config.yaml
num_key_value_heads: 4
qk_norm: false
init_std_qkv: 0.0256
init_std_o: 0.0
learning_rate: 0.00161
max_grad_norm: 1.0
doc_mask: true
MLP neurons of a small language model. Each row is named by its layer, matrix (up: input weights; down: output weights) and neuron, and shows model dimensions 128-255. Each number is 500 + 40 x the weight over its row's rms, rounded and kept within 0 to 999. Numbers have three digits each.
After each neuron's rows, "fires before" lists the tokens most often just after its 100 highest values on Wikipedia text that the model never trained on; "fires on" lists the tokens most often at its 100 highest values on Wikipedia text that the model never trained on.

L8.up548:493509484532467474521496551543487575487470505466519500467546516543535483528513460486501549505539503502536587461516549518529512496477490471492491522537533494504524513472393451498544490498547511450537487568473530459392520486451487421471551546474441513525552511509458423513510394617490521472472421552495574468477482471443538483484496459486499557506505494501487470498522498517549582533515
L8.down548:529461512556505554481522517498547487484457503494440504467410501489493537485481458492568473520551427601502517461469536560434569488492424504464529434485441504516493430492479581518520527459456516469492594490565552563447464482527542539535588528525431410553449486469531499488564428497398496459516519535496529572485497545540526456474459491499500472415430525568503480469502509481517419479519
fires before: "2", "1", "0"
fires on: "0", " ", "e"

L8.up222:495510539450501472480503523493442486466543452447478539404534491526563488453457529424508512478520499455532563495447483543501547525484453465476535493498500515496499527481491502477499477472550503461518522536581514609481479525466470466494589478508513527497533433502493448467560422484566483476557472460557476509571491535485438467514537547457485445454494494471482531488549445439526503530557
L8.down222:551569479510496599500462550488588497550507571450511451528452499480471484460505450456505494463467528426422465480566478530451506461482434451487466478529518489484556518490507478516498525489550512546537457480459485473541449497522494441499536527468497481562520597541516432508513429420537517518445450499427519451454404493557508396521444438468564479536553495518498457537512507526487517571516
fires before: "1", "2"
fires on: " ", "–"

L7.up597:494451535528515511484531571558490526547470535471524480533511521476483534509494509482529525481570521582434508534500458505466475522437479528605518545514505441534449512512469498485488505518496460519539507495431494525565506591490560496527521499466550518550478459465480453493506423511539569518540519501493458586469517554573495498511544495435496511562517436548498494526461543553566521523499
L7.down597:431478568450471544472469508415574479461421475504492538436486533528522548479519527465466459516474467568469459474495554473477569491523541514469503513483490455527443556513551539546518463477463464492521460536486521531479479434514524476530510508525594512486570491524481459592494494494503473535511482465447565426556568498526504508476512528467516532514447458508459532504557560530516497453521
fires before: "1", "0", "2", "c", "l"
fires on: "0", "at"

L10.up428:512524512532436464448574569535490571536524492563438541498519549484493466492495497482514487485524538474481487515446501546531513477501462494444546502513514543552528525446504517468486439467477505528512603539452506602505446501437455487452536487496502411610467446535536403449493412561539541468517479533557487543506460524445550503559510507479555465567509527471506490542452499535522456474510
L10.down428:580416515422467497461552487503528480522448565490526499502421508430558436444462491513542432427550511575515475475489508586470478463514493459436594497461489663512486484472517525497511533527444501486507578502481496508399481537420452533503504533565465510472566493449490534504536480516474483537517467534521465548531523504528474497500473466499504518527522428535470478533507508527546428570508
fires before: "1", "2", "s", " ", "y"
fires on: " ", "b", "ar", " M", "k"

L10.up693:463483455488482530452567580500435543579504488514448496496504502518530535476502542503489451560529523526526524540467500496495491528499413474462538472468514513527498509486424510511543454489502523477468490547401522633481533538435513488464548533519535491507500496508454418541506426502488506542553480516594452480461552587451492547463455506473526563511456479493534510478571495532514450526545
L10.down693:515492525469476501412433559534461528563454453445455504547449562567517552490492464471455501408552499566486536487611530487515469487506523438512504506430489530529500477428418540527562508452532503484511497532453541539483502458468541482489542572503564514397560553473461475524514425569444486481589514605509475541479492517539454473495480516476532512518462497482513581515473512521473575503526
fires before: "0", "1", "2"
fires on: "2", "0", " "

L7.up643:539507551528534496486427472536489480574488442457574526459556562529434518513536443536541524521511515505568523488502468525495562467486532476479488504475552478476504495489466556491533480481482625506466544484421563494504438539527422569522508475495469454500495466483423508517460473579476465507525484512475492554527502623492484474505451511522476421507484520565457532519522435479422505513460
L7.down643:450502500431529467524493491512534496561534484549520536576519482553532461501488512447512511490545509491498560539568494495516540520483484571505517514456524483556467521631460487453456511454507478507472454546524503516538546509482463456456518494558539489536522517594444475532518536537577504551485444443479547509531513488459537508434420447506546536573531539513472477489550494434576442564487
fires before: "t", "a", "ation", "ar", "l", "es"
fires on: "l", "es", "ec", "e", "r", "é"

L7.up572:499554599482564555415511491517557502467530531440492536516544567450493536438428498556529503512544461445510466520501529492476533478476469526487549472475475501499467476450439432507451498523474453502477513464437477550526493513485510473513543505498517470447508451508451513513508491528519553494542506499505447427562492571492471534465476539488523493470492518557510416557476491443491490489528
L7.down572:554478523558483387436541443565570429530570528508482524470492506530471537457464446427505544462573510517414537455504502507526475445477556466514545577462521551595515461581434472503507557489611495506523425530552533461515515529533515408503554482541503552486541481512494486547458574398491502486504474520505514471483458513470555513516453419499541508480512546527529516483526547508489422521533
fires before: "t", "d", "l", "al", "es"
fires on: "l", "e", "u", "n", "i", "es"

L8.up444:471474519516480502551473573425474497545497490551446525475518490561550531486515485463479420482538482479446511517494479464502446507497508555473577496532552536595552589438524540537508541495428526542450550531558401506475494568408576513422544568478494484540399449498477468485463470459527470471514515444448485450493517576472434460566476505539482442542512518483538459563449436580504454462489
L8.down444:503500518510505477437443525449509559434476506496543478572448478473456452483467529530545470512517453483441479447548488613519483484474501496462454583463541510536445519497498493462533544527462480486449517486374537558501497521492543576522549518588486539480562530453446468485508484545536529504534478536501501416469504468499488461464405456478504525500416519516476551548503510531467463441460
fires before: " ", "ar", ",", "1"
fires on: ",", "es", " ", "."